config.toml
activation = "swiglu"
parallel_block = false
init_std_up = 0.015
decay_fraction = 0.346
batch_tokens = 131072
seq_len = 512
doc_mask = true
steps = 8378
MLP neurons of a small language model. Each row is named by its layer, matrix (gate and up: input weights; down: output weights) and neuron, and shows model dimensions 304-399. Each number is 500 + 50 x the weight over its row's rms, rounded and kept within 0 to 999. Numbers have three digits each. A neuron's up and down rows have the sign that makes its largest values positive.
Before each neuron's rows, "fires before" lists the tokens most often just after its 100 highest values on Wikipedia text that the model never trained on.

fires before: " |", "|", "-", "===", " |\n"
L6.gate1967:434432450586462457614441477553405502490541531539471514572431462493542413433461541515524452576494449595483472554612522443471485471488508515463483460474452467481505538472535467491464463481532496457473528495526545560458389434489478479386476491451464464530504529461491568478566397479473469513
L6.up1967:408457437532480427563419471522490547481518491430470478559535439527528336554472452522520506598517433577425480610621489467495475443512459533539491459515486506424494514542457526465448486487552530498555447549502514500460352409470525418453520475419464522542530492460448496457507422447464566448
L6.down1967:452426515440449467529451471450486510509516442465469545547495457522515469527465434516504513522390427589429472591486448480531473508525458455539471455540503514464463518518472525520493545468548550535543511502522528571492449476478593363485507511457464510501524422516479494463513475507442658436

fires before: " |", " |\n", ")\n", ")", "\n"
L4.gate322:435466503473518465482414504462495413476539549603477539521423460453498386496609593507435525568529544489539510481580492400472488580483503491485596447448469436505429464512485442450488477474544507446407543483459456483481538469538536449412549570499402679589493552463461396475450574493456496553
L4.up322:474429524495502461545541644531481443535558515393514523490457520418446532590473507402546460516413579466600526538499475412559536524503626464493420474495469476494483484513533488413534465508579543508552467571432463523492570576378567500519542474495535580522521506492502540473497474458491505540
L4.down322:477498512473469558524542515479429536523467560403486493562540530521459436469523470489498451486648514440484624499537526496565448452484566474472458487531517515563500473552506442505560543575579496520499510526458516541466513507420492538519484479514460558476485415530514441488497448531459459522

fires before: ",", " ", " December", " January", " March"
L6.gate1631:591411407443398544475504529565502440522491365443462483510573463473556385476480528496541525487385450462406488484554434460395514578474521524477473488541484485514482500507471518543445513436591457504482575484541513531484546518513526548538454536590451505465533440464492432571500568540565366654
L6.up1631:542476453554395527559448428504478560474525491549495442485487486481516549622516524489465580515582523545458497547447411496468536462443498507539506488507479461513463543464497523461544508500543505517454514561504556549514494550474502491471543495530481493510538492410521586528515471593442525572
L6.down1631:557546517481351541595480548459545504517475473536539628439474420507495440478441489548564520399447418505565445412627426450518486497537518540478455574476407564519526550524511529478451497508599592438517484643452509491434509423480431539497525594557405418486401519472454492510573455499656414538

fires before: ",", " ", ".", ".\n\n"
L6.gate1238:524502485542583547500513463521397579453481503448573430484542548558525472490541472519515450561607480479562503444529458472517528537442520554463502503530529555404492535424575485566463480500500508442496534418481460502465487511470500492500531469444514470507455502416495439634540517488517452488
L6.up1238:457590543523521542422390502505544482473439498513481499566540468551528493460553502544512611503643486492491463481428506512458548438450451446495549508519478447586554446473499564475512540440486591472557536442444563471527445544511500553522528565449536444409445514503539582433607536499474412476
L6.down1238:524488507532483500503474489456542550527579466540366509501526506458472547506503467518583435484480542444523574419458422561644527577543598499508550503435477446491565467431472526492641506531514500545460543561522542528446565561511475453509496405475595604509445469543431446455427497486511580428

fires before: " |", "-", ";", " |\n"
L6.gate1212:491438451463432644504453468529510500540566519495547456456475530508496450544476561447560429468547515449501476514536472401537441533492444527541437515457535513444465476449563429400490466444483494450586436616456451596442474426507438394453455460428515451528483494519542544504479520514479485461
L6.up1212:516471444484473484370524460514539543462476499598507463436501463431451443488577485519543547458555489474531490477403464476460467508498537454532482493502497543554463470499577473522473555500526427479478455504503458472526513549561431464436435491479514515418482564502616493605520528409522427608
L6.down1212:426560507441558497553479521526443509584613449387508432555429553468468536498525502418550432493516392556552526574530533477510481478463467453556577512515529493471527461437551483523540514495521488461561463571574565540510487560518516470512449520512508492518506457585583492497487459512576581600

fires before: ".", ",", " |", " |\n", ".\n\n", "\n\n"
L4.gate1186:577568491555504578491492535491532527550555477478548547521552481452440465506449575567515506563455538474522568393523476487510529458479611528482601483530508528502550645402553552523458492546411447478566602595507482475490555468486538495556466474520620468577468545443550405529439461443549474537
L4.up1186:550529501421532534463491501447526386559496505434524621506422486514538396415535500537497515549532418502504510406503481503523448508535478530525487470441385493461520547556508513451428548486528466518605432552442487406488432559462627409584473505486499519464515583462544477521574514422425413584
L4.down1186:430523545565548510418497390558454563405570456454524502550457522518520557451568531454437404580521580533424425472583572459646444485491498475451447376515546459451480410474385430642504470537588539442456520462489514446516504349410491587405423399505413469376611391519499502525544514461458600570

fires before: " ", "|", " |\n"
L6.gate1169:498405439502483500515556513473531568518513503485470477493603511454510502494526555478551557482427496511535533520527480468467457519473434464549487518495454419455498547499416533490450525506561488594593517461488576465463489512511515588500472426489518482541544524436576500456478507473502428447
L6.up1169:407507460477535560560494525501525435517486450449396568516495497493517495375460614525489553485475526433520435471542550473497480318493451443481476523530521611541514541529527571472520475369509449472539509598406464427499376457496464475530474470502488468512479486388575581562548462478498503385
L6.down1169:445453533520550491532498486419500502566465470577499484545468372391572552525603481453476545450553542473470511408407491526429483477594527540459472533515465473536495416520518489470434466533483440525507492476544452438387538512422455513498519460524614494443430548453495456435612586467516516363

fires before: " ", "|", "===", "=="
L4.gate1277:537512473537451564443504533575430465640520529498486516605542515456442477581417508429490476543509473531487490540605465525394533530426411501435445564471501469506573436463475490511470503443467553522565433500419423451381507390555516497477433524498582482487522460548527498521553479532544461471
L4.up1277:514518409479442593661462492536605500569603464436498487560484522423517514499518575556507558502496551472497569495441416494515460520482496507468523531553583502501560459515471488533451518480613451461518501550479463508594435555503503497444534493480506449431488517541509523427479530576403474511
L4.down1277:543498447453525505477536526499494435471504526468545462493515508476552497477486602389402485451253528554453508450477499516491436571524548496497439515568531531428491478479526520483484513474508470519466422465494455483418413544556472502529424484479504427477513561509455533583507464478503449539

fires before: ",", " ", "."
L4.gate1750:498452502431535569540554429472491478522515479435373526491576480465536484447521458533513547489525544486561540511474509398568591485514492450556595564541543594505519528572550521443512473522570525548504561505517505535522486432523466456429535476497516488500523494548461505611595483531537458460
L4.up1750:401477396546468517482521463582509404586562538508485491498543539459552563428503484556567382492531507503595526495483461422456480587497433451575609498564523534466572465552469498611531514499507478488501485499548499576448427543612510459483428414479467451474518427577519507485514509499456521408
L4.down1750:519449505551410468457426422503497435554484539404458570489541496425410475530530577541546458511480516461426466512525577464510524522468501514598542450549465458487510507474509479488458456455547591523522460471439526612574557586451551566457467482525416505473473462610500499465435519394520519428

fires before: ",", ".", " of", ".\n\n", " in", " and"
L4.gate740:402488542565518578520469406570499577520417390508431414435512487512575618590494461471564529463604542431504512572502513476507460535536477534499510514515499494482450422620484529588513446542550538562452535569456528429422484377541525500512450464569515471460484442523533522562669504435537397511
L4.up740:450465588488597482564501487587441531495542483574460445494414533471578475464487491549547354471447522520545595549448482565552500487417433433539500518514520490502589467528493554540485527531522455522522475482496576549495524539472528485500520439598577419470533452533516471568495537538558495502
L4.down740:530495458614385501530511506586574509494508495471482483484468530551502447489538501534492482476544532435503522410550466531472549580548507522445472408479465451513505425536482482442568497432585545519528473519445571524441522486520574512517470496508494491514457556523456462504609524536612412554

fires before: " |", " |\n", "."
L4.gate1221:538472515448558530535526435435452504509534463493417520447542537513578480448526563498529498432524525425503580527567519429516452464460565476546528481509462467466460516531497467393387414576447583454576449491469518492503541479474482428504492479466485477551491481553511560562489637431509515514
L4.up1221:538511468549463427395516486561458480528446552535520506512484497533425523557495470558459459476510501410538452495475520506524473435561470558494574473532418525453524462499504548507519462425508532546383481563527408499459479467565519472507530525598541596506411482501521538513495577499423528466
L4.down1221:589480436518530506440544467483452528443512515443484521472525457549469538494525482580519476515662476506553533447487589517473527507490486490485425458572472469474487549548615520524596522465465473549571452488466444484560569582542492486477382515515519504534524469567493566517526592468465429468

fires before: ",", " |", "|"
L4.gate416:534517505546465588502535511542505557459444441438447504538523509531516386503493624439576528473449504475464568508483438455488516548439462500585510486480505425474507420599555541583468394507574496488485507459532423459488536555494473493534441462482542466551424381514480467485532570533512497574
L4.up416:534454451454462567456606515523460474438501443477462535543568471533511456518450522422541537398472508484514458480558509522485537460578628496495436406476415541544544522586571570565481430571470490502457557525487502518491502519503391482546484479521483564541468474485431499515554553508530533489
L4.down416:494455485510535469492482568477549511538493524504510523523497527523498488497497483517527482487018542485508524495520455401525499500543588528475501572578497510475466507457528485480512495515505496433516468523443517502503526525512484485440541510492497491531478546527490437495532484518480527505

fires before: " |", ";", ".", " |\n"
L4.gate636:450512526510455485563514510497562463522564487450448471531469466455465508515534443468473524504484430603446485479502551530507365500509423521476531435535479421505601521446510533586478532459640457546422560558557512504458488531526458546415442508581528546457480515447468533539492454511412515482
L4.up636:515495436575490519426544441463488570480502451524380501444498432450579475540459604476512540466567536497468441496478474580500474584503495597476438591532483424536490438534543461490514469448531593467566567485387486478528594518532539467479531515455568417525526501553485433456542591602501516526
L4.down636:528436442476531426495496497462599500450548393492507458573445532576535500487544497446451461425634449479453454539497586477523480526579418581517480566465487573454544458467545526530484463529514516566507615473482467517438552500532497489423517563462575464567558517481389511490472533478489539511

fires before: ".", ",", " |", " ("
L4.gate554:490486424490498448495547535525536506436575402477479522484522425460490445596579520504593568491547550587546523507442518478442424484381416470523509479490529509477415532494508507441464470542532538517483522473616424601501502500506453479529474495441468511547511468480544497526537559502501471462
L4.up554:403492522490427481504537565529540523536489520538379505571494474467432464548543498561495601457464497535549523436459558442489494532470490398524498478638468478502428539481599564551539507524586639516432512518613509468483475474468465419484491570435461492532513449445502472528470494510407458462
L4.down554:562500570491500565517606541483542483410451462517516521588487499446505494456490460527501535503518451496481453446535563549565522520489536554556529467482405501476518500458418473592486491485471538603474443528479566456495437465467468464467462553420501505543497533519504574457431384535481494514

fires before: " |", " |\n", "%", ","
L4.gate1256:552435546446463535555446385496506519558511443429538456483544506384453477508511437477544542454609543472428513550413390418394543510458509526542532426449512500409515538491417515569397536525468464518496469478548557495467524449546494478407552483586502597449487464533491543467450414467571537567
L4.up1256:555557381490514442433447421500529443506483483507463494555411430581577404589481494495532531512560505585515572510482594528466497436475512547538480579585487483550515518527512494652477461408422556490544514571469530546492517515476524443479390609518502478500364575526449462440499493443481519389
L4.down1256:493500458558486508477510551446522545498496465511440519497484498435444565559555591521543549586609483497454470567476546492529567511493458570476449568552435446471459410463547430553561534446443557559592455471545457462628450472486499423417528536509455563540489574413449513452489430532456519569

fires before: " |", " |\n", ".", ";"
L4.gate1896:546443448431455476496519489590564478449554523471454470475529528487527510560441510514489370559445479559550552446496463542451534395507569552483496533460509543494481412536526512476470535570484495499477482479552480433500497493618498452478514547479510516441468479534530527579443591501557492483
L4.up1896:477481505501441612511456437626526464494546503431477476543460561508477424415518427475498435455527512531416460564481505533392419567500506511502499565476470595367531526504498536501494464460530547495486507471530548508534392629619509490576505489480561483499456503469455598513522403501376482497
L4.down1896:430490484465459563405522457455499425457546542431572532470504555473528490559516458509580476569358520526458558521474514526430464554512522439564437504542527494456345547488478472449549454525547588471535468466526506469469514547504427521534480562505459571544557448512383575532473446459500510462

fires before: " |", ":", " season", "\n", ","
L4.gate418:451457557501537554553546431607512471539529443438521440488478571482572518479500552474370557531480523451529484426478455490514558485438496559440489519469542500565490613682524495555429490390589577561492488558512529537544544389474551478418506496446560510468486482489442493519555516451532494553
L4.up418:539497440458522510505417433524512538537493496544483573490507548502418527500538461520424596477450469472534520437526541500617389515454584557547596393473463467443437480499459518457430496337575520567433515412537494505485458487465595511577512484525528583516587581440398510524412432578405609471
L4.down418:491446558565448480491494538511443481469490521511529491456567467529445444515558541567535445548437428610603570593428493482545407396562523490545490440561478504499534484310427486447462441597522583453484517548482537479433497458394502513568508475429525506501526430493591490493549508583441518554

fires before: " ", ","
L6.gate849:573586500466460524565516533501460465587485527541475507475442496551448425481544551563592538494484460447510528534568538594516514499487496530515521484597478536535467503588547450489482468531536503475465503564472462430503542559429504461424541515426497458422466561380524452571495606576469446556
L6.up849:526536483462563525505425423602528436507459594513498428489507593472503418511494455551550628543492502446459469450642486450553468497585457563527565490511488436498478471592553464508551454429540571552514432478540443507500594479479558527542481544504470477441553549523380534489562438546527608415
L6.down849:458476470504559427328504443501587394502491526461456481411520483378471542504463469503487499509579434439482444390411533592485422495608509564494463468491482562443430510479421527473491555466468475475475516574527450563539479428550548494499535501482440429450513532531590450449474400530488498569

fires before: " |", ".", "|---|---|---|---|---|\n", "%", "6", ";"
L6.gate1719:518567475511509523514471523539495503600514444526452485508461491503537386458539511444540518496582478431544524435510548438513591460539429527505529464564478466538535496583515507475515389493449538505508474480501486520530512521437483519518565478505569506562476439458436451446405512520457498585
L6.up1719:489493553463516508435508477499468554490482463371433391540477518525516518461457546335509562476528517477405508463441410480520553574479545553512499456462593508525500462480583483456509483515502480451581521512478445557477481525438510451435491422508504377559476444642401510478584550522445451562
L6.down1719:502468514593458459516528490464392533458480445444501487496505556507572566552559457492557544497513467533532508451477476466517495504551516529528484572398483487549496536415520502521452547453455510487525542484556622542514486516469520399430512496493550510485539498595404558475450554527473568441

fires before: " |", ";", ".", " ("
L4.gate1272:509458366508466623480572450532486392507539528464536432431573415500506523551600602511567574376508519531489531547458497470557454498442485566560591424507597477537508553504531382496435485404429456464474471572478386584546533551478508479536510489475492473502429576462597582563511591487469496470
L4.up1272:388542556548527552511454496473477505468490450536519591484541464503519568438512517561486561389559561565479539525560545491500472567500421446444484426477528466434542474489422502483486539417545511539526487603440382448468462571469384479510383471427481509453545513473563486461525554489443410451
L4.down1272:483516440517490464539567442461444454469471506519518575509470516548409524552478535513523539448339465455464630548538436401478432433561512459527503457562510521469584489442488493502398485494483541422474525536469543484435554523528531517578496504472480451467494456451516504577549514482457509501

fires before: " ", " |", ",", "–"
L6.gate1560:558507492511433538491513606455451454556549484398557543455548502510493501441452591508600576457489477456458490524490492475435513512543434590534468585542531502499559528526438459513520472610484485553489476521504431429537560479478548549471449437499469472496437486456481507544469552475531488606
L6.up1560:548484488355483472534550522462449493414463470415481563515495527581458446479493473524485535463475545521494492517552477447424424572525471472416497476476519440446536441470481493477464466576528478526514494476516425488539503569484507469538543454574488500516594510528578414442534511483479565559
L6.down1560:521474516563464528536492529413557461451543480445529455546491457481448502543477459582512447502506513531530504392592575475505482518453472535507492534552456434487496554510476504474482428518522564574444538480500470501558528543429485453473493491521485497479459494546494548567592403607539446544

fires before: " |", " season", ",", "\n", " "
L4.gate1765:441576562519487491530514616549460419544474410387483463511477435445488503469481572634580495501520417505494596490439503506564425510395487437446412491495552462524581531528485507407439511465485462466474492434429496500456522426482435486562446495451511537588457484450544564535569464477384420504
L4.up1765:552413466609564525499540447514488547431593575502563422506428431550419523493551504461482517421497552504499495513481411470474500547516525458427536627426477508413590460416526508405469523543542459546480511553451474492327553480496456590460512516435508522529530501565552451483486470549530450516
L4.down1765:510531542498564448606523472485560535495435513476489550493648473535487512463535439598515505507342387479571497505482509503576579500512565406471431559522552531573538479477617503525379485560530464469537560550480519459436496484485450413553498471530479478485531460469591446464428576473525514539

fires before: " |", " season", "\n", ";", " National"
L6.gate675:540537537445546510482538536552443533552515463490509463563480549449577423572530492511536557579621388549496518450493458500476483563556510458555432555430545492525520439458454484463483535462468421477445475556529513573462452410425443539505457436520459513516490529548444529496480481482558503476
L6.up675:499454457567499595550470464503520523458595488443522460503488489534550516450471508513634513447554529519361465501428488451442615527481504476500526357451557456502532492486463463506485473499515558471504572543552530569512497502486526484405450433502478551521519464491499420499477469534396467527
L6.down675:461535530500519474537425423524528432489493554493540576559535464548599437491472377475585598616504541470466471415499522518423494491608551439571477450449537558513633481468520511501496472498529518474557509503524578491536488546510442445496512497483496521445416432540463398422421479517476504488

fires before: " ", " |", " League", " –", ":", " medal"
L4.gate420:493469526460468458520430476471364526563461519407457462445551399418439577502441439428478445458649568494564454526480541473497507468485547525538505590469460434523371480528514474563469509501520543467555438461519452467462519556514432513583399401576580441602529499451470484502423536488431517464
L4.up420:445492450509421583464586567478471473562527454481516474460490594474463526531432538482450499600409461485440480444494456488430462436517516567434560590430411546616526537498485596473493513553434459440495586520490493493501480465501435516516441596544482486529500480508557565455588523489523500458
L4.down420:591481554484483510498445548447466531468434528453479453424531487485453504539429379414513554455506524529477533425575508485486409435472561497550478498569534421501486499480426526430428426478482471610479500435576617497472553486519516507592583505463556490478514526589399505578485493431504465444

fires before: "|"
L4.gate1692:579495352472490513571453487551530456570520518483461411478619502492512402485491554507463586529512541557446522473505522543487405454417438549457593504533472429556555478537514455352439522534445587511522529493440345588451427526621456500471491466478525483538518535538492521501515501423460445554
L4.up1692:591425428442550469551442389488499452527538544434499401496539574543596452539507483479370607488494483486500474506400557516495485464458525540438492548509483473524523515498501408351493501475473587523589525451451413470482429455584490454403491541458508619526523635439486534540539479490441490559
L4.down1692:506479537454483449546431482443430586486488549451563511530419476522484467474479450508479461528206447418461537530468565488518521502520509460457490481381555442512510491483435562511544448561506466431423473528594556421504425499474503516473533583448494539495536551516442553498528465520440499442

fires before: " |", ".", ";", "|", "-"
L6.gate642:452455501443532443554566509600475495531640485525488426511456491489500488559623556525575421510526526531512533520515486538484554451452551492531532562390490518511588457482456585450502533542545567488554452459550497483484548463471496548452531576442436413518546482464617524564520430506455426473
L6.up642:477416454511538456542541569461543514504382457558603433506432433516504560518516476411461586520450500481394451515469560536493509434513564368465510475496469483455499505366498557550521538483455581499639572448494538540418567574535480519459609458472518493524387529437461435486523410578518517471
L6.down642:526545552421434439495480498523482565493351444501510576426487591514566475539526550535517473507384543600530434347564455545440489544517493522551403491450515429446494529416430470470468475506534517498481531493515505431503476531460419439504438504426523551585507559486507559439487469515484395536

fires before: " |", " |\n", " -", " details"
L6.gate1707:404442402455528454542436447520429526446646540514461475457381375385586494501525549566625399592547482514601515497564510564496571432509516458455481535505421466435504543547513541616502501415517532400451456612528457434469531535569442493480522568493478554483469559488449415515555516580425432536
L6.up1707:352504508412458493448506578532543404469553475501472594488475586604528478500458488491476467488527508487497508504478423461487497585469715600529536532460533470495485415512498562493528570546457521530584487528486512556406476516473434406628443464627497451532467449518550555450519442492417448485
L6.down1707:470519468459392482495590414467493445394460469541513517532530455479627589475436537446521524552438507538462487423535494415499524456459483442535521581519501468484511481593490503560530628435489484444623529459537437515493491461478301521470463529498482533495473503490492428565451445611430414447

fires before: " |", " (", " in", " |\n", ",", "–"
L4.gate565:509530447528527465536478535479579493448574507527452460493524402476514476480579523544442549549541522478432550562670502598436418601410434519407533535507564496399501476571531511488455577565524483576485503443582479456532445510553515504494509564563472521522571472526533523527551601530432477574
L4.up565:489474482590612496551443422484517415509536604586557533500499517503550494435478510560466461475555529358531588483525569470496446488463552494400589556579510485478472461574521524488508545508480528482543485533494564348525501415560450528521544538578410642519411497536502479393529458468411464447
L4.down565:435502522601515540518424480509492450514464573554579491506520505532515476432494576570565516507591550438515484454406595443509476467547500491498540496563478523568414517492539535569525553398488459613505529544534486495565425541460549585494565499494448549512575545484521523524436454466376425530

fires before: " |", " medal", "==\n", " in"
L4.gate1353:541539534517494507459479482533452532463506429558529408465505440533448464535513572513523507509586516496525495491512566447328579591535443559496495565450427498505533447520517505479477539464616464587511505429517527548420461456504491504517473535519449482465564480521484590505552418518617446416
L4.up1353:515492596452519443535416433579411448460454512515491555488470383459392535534395502446407582492529435482564475516521508559452465580450517467522543591532472503501478487585486467474512495449477459493540469527470535575440458493554484517561593484450517441524547546511492558447561439551455507414
L4.down1353:441538531588532446464555535528488374445484499533455482551498509441540428554446433510529506450684442511544490459409472515528483527511503453504499527489510526440448470538453497583562521539452513482516563492527505537476447546508487441543499540538490447459509496511554532563471486540481387446

fires before: " |", ";", " (", " –", ","
L4.gate617:407497542469502567421546518483634502425425529573483603441472464467542503474567486518471521457477540517534444512470507503396484527408475482501538472446543488403535451490455538538482536509508403405426530467527443548474450584538439459547489533553561512543548469472474529475516477483463429471
L4.up617:475431330461488442556457531581524513461493518502491535496506521434461553499496502583459552566413548533586463472521495507572408454528484478449471506461433606511504461603497517508476618551405480531516516446451513504500503524575417544444563454504502486434519501545473509548576490564478558478
L4.down617:421382452483496461490615525486511521570489501632525540504454545479572423423524499577482585533641605521449584470452532480513539448535464467439516470402454563407452515521481426514497505504470491472528572485518527602429485539486476480519546483448585464562601497441629516488502380449478499491

fires before: " |", ",", "\n", ".", " ", " |\n"
L6.gate809:576537447509457460487555567543478491468501412413460489429467444543510368502552539495648475519373493476577545415485528553519434404487495547523537431528452546544598544500568509423505509531463490426497457545420504599513473435450491548460445521477541454530413543505580493536568486478544477556
L6.up809:564503448526529562431648573452551444469518498473513489492396572396419459526535583437571402490480516491516534494615484583451559541444460493516445427478518521535504532443596515387562505432484551497589520509503506452516516545456503424473591522596507487457381544579574536484505503505504533450
L6.down809:397539503486444498479472492464423494435531481447487556450510445454442606573602518524592472548438548544499509428540510524482496542424429482495499418528465565532408502472436473535502503423509621521594501509529585532525555376579508527414552516463561443532448512467460681516505462452440498548

fires before: " of", " |", " |\n", " as", "\n"
L4.gate863:458471499467542500555484492503574509487546551450440491531461505502510433401476549493580470518556523545460519548553504520446471380510416561565544496437427490470583543613458448461436625387569526507505441480563543566492540459516477496506527411443514475478485564508526474560508551547457541501
L4.up863:531449476489535560527538460432472573485529553540478531466452536544496570544505439539482460494512461518538518510464485595397514431472556453449570548414426399560553511451463457557504558510490487562488486426489519455491485457511432443508463509644603464496492514505521529469500446482476547629
L4.down863:550568420515438466473541481518528558494486433574487447508453531509483575516426455520489499525606567503473476537513504480429520560396572431457487478502534408516520502467484542506549498646519538484497503469517489474502506440419491510509466498570413516554568448506482537554534500494572477571

fires before: " ", ",", " of", "s"
L6.gate1646:560499535503478505489440474569479489549478425456593475472455492550491443550535514485577539479538458536464490511449454397504574512458546511519523520554431538407501556503554523557422484467584561539515498483547549467489560483462549462530540509470517444443471513427476454584453521490482548452
L6.up1646:494521566522438519473439387487503528516510520518482564475551567604483480490527523536518490569595506483478468451556555550402548554364499477503573556413501538620474561414503503559491533552642488449484420469528418428540467567547528508425462574500559498566506609370441467501503478516474508493
L6.down1646:463567484549454555507540576501525555437509614426457451527528481550461513572468449454563564473522575545528468474480515611472618544451530485453549501469471577477450521543506420453436527490486444530570431579494417465417461504493595482560505656568513556487452497465495442514457559480461518495

fires before: " |", " of", ";", " as"
L4.gate272:432511445560521464459488530486530530498478406468524401540497551493568422553434474542514510450454509497577532497568395624562515502502415540483512445512476521448532511483611523450505598531601349522533484604501585484514551429481491443385467498581470462456443576528463476498515547493540485596
L4.up272:471443467506517565428466546518458459554412412451451481631516536431507430495616506458561419519504503528514514581483493556443549463494497551542473492470474423449411524383442507565504513521515431440573525553548442539449535560528446397486386462493533441541490484495604562505486629592427513431
L4.down272:377467516619476535548509519573340446497448493484538437551516502435522472538583463522553391488462444509502592508546516577505384528522537421562500579534514393509521526502408441576508544587462432525503568510525529534464450440584490431526550473492565490483548546520506513534540538550477532472

fires before: ",", " as", " of", " in", " the"
L4.gate1608:491511568526501441410514407533534557470473478522512482496508495491477456590479492429548529497592488471511565505444410483512516523455529415471518565451404532449480485514454452526431438365450559493469540445474428514391521500464535543472544475636557450487489425459555427591442574506448482515
L4.up1608:458484526508432570495524507501526499397397442568527589580594536551497501407544425481556451461637457586462471419539492447431497470539553576535522561429608494471486515436429483540462557530507474370396503541536444527528477376489506437392416483464530494469492532429464481529554528532586511489
L4.down1608:526484574493480621454480447536619495429505461471476471545508504504519534578455550373435511579548467507500450473432411473470590551485529466434546527472438570535552449540582440514449509464518579560541594357417537447541518443542587564500465462444557457535526501542516537439476504444523489497

fires before: " |", ",", "',", ";"
L4.gate1235:585441461518582515483518455478504498424455439424520520512576447470549496443457505509600539530570467541475454480478480457544387445530426468463487470536471495524501525412505468465442511478475525539400506465507383540447542472500557477498424520571554403519503548552489586539587532490522518405
L4.up1235:527572496548477535477436559532430454465514556499532459435506498537569551593517484466503521470436553416510512514539637485509539584542485564495502483553510488441463507511513366489491443443579527507427448462483633454530507554504461520624509532496482492529483520401488522480580667540457583504
L4.down1235:510456501562462466509463548563415542484487452485449508537460542556461543456498447450457484465492564524573579502514460522496524483597570529568372447446482514563528420477631534486492382480523500543559467486463514587542518444510506502510524455395544531637541585480527497384449478466536619536

fires before: " ", "–", " against", " in"
L6.gate1856:545456420596487507453468494504491589481476494485495565474516509483433484485439573490598497570444434459591494421537543451474591504528507610504461483495458518544593484504492523493427499495516446442531531620524411478496489478439539481505426571546509483490472552522486470552532511523479510571
L6.up1856:542558575480365504545577443477485540465469479463382518497467430584482493486502554505555571507521546493515455430583499506522534491430413409516557523530428528500449563564432542509512539495584531483499456555612566460496539612470434598544460586529494518468526442563492455555560475504420531601
L6.down1856:522427425525502529585478494460409484556467528367496473468491563451422442604433470470454526408483519500487526520463394510460562514381412487489614530515493528549518588519508492474466467550458487561497511503558550429505431493454571561498553484511513590486545586508531480476426443426398517523

fires before: " ", "-", " of", " |", ";", "("
L6.gate1911:495518458541529519588453532559535494581527539510482507469474505492504404467471473435534446548534557499482650467445545425485551471367461413479548502571489524561538618485508487470511532546516565544406476531448465451470529433544585547565447524505469589508435513393475523470565477577449435505
L6.up1911:499525489447574440549547426580537469553575551477557442535493542442508565512456525529468538495500559458481553496529527481453558535397485534476567460508524465470419548472485547423446526541462510398406525525484558430542499514563580435453513531483482512535454491531483653554531487613534540521
L6.down1911:572557492448420492374456521475526511484533529480450424531512502535516553568450616456542491520445452434435472366471507539510407523439437453421461504469473555480471478571484473477451617479498490456542483478518508504582458560514499441472516527567499580460464432605560468574553462496521585480

fires before: " ", ",", ".", ".\n\n", "),"
L6.gate679:501472454553573507511486493579486558524463497430535455501494495462458481582476548583554484476503535548447549541467507467450589593479413554448505478473446490416554467432546479449526509455487547580602552538517482469506562437488508519436444557470551459561452482395519446529531534442563487517
L6.up679:486441534446543558508433417585546513366421501484469607393532513482533434567434458569512566552386527462455499521474437533570498496500581525479432497491533491517496481594393558506469448488477565552542524466488474527495517530535639585540542483552500487508480465504597506483458513469471529465
L6.down679:447477569556531523522510383563478554468528494401483510503544445454516394530472454551472514530428535543493489466457442527506444480470516467426489521510593483438490551536603494570461429573540495545538511530499492481454554497507570538598510466495528527497570437495422507525474555529491475526

fires before: " ", " September", " October", " December", " March", " August"
L6.gate435:537432410522587451521504614535538531450543581539536481519567448465542504485514534434530504547460503506469489511499463484456559472443487584492479427504528472570520538540564558522496439572514501526607582511523507540429580542459557597553631471514512475525480490511557477529460437609529534456
L6.up435:426536506534529451457553476486435516520503547443453573504547547487456578583533473575505573459481535510537534508477461597467476564511457504495600516486510553524493566512469517412513514432569495472474544543538497505515434490515436479486547537577512566534432467468450508503557522453575509498
L6.down435:535458481546463474498468495524529503497492421475450509495429475510453526447424472433471519477433479556504541492436423553516463526604422476447491557511434510451494489555483534538461544543517429568587409447463440397449543498362534483474539515498446460469504571394556476507426473548551506510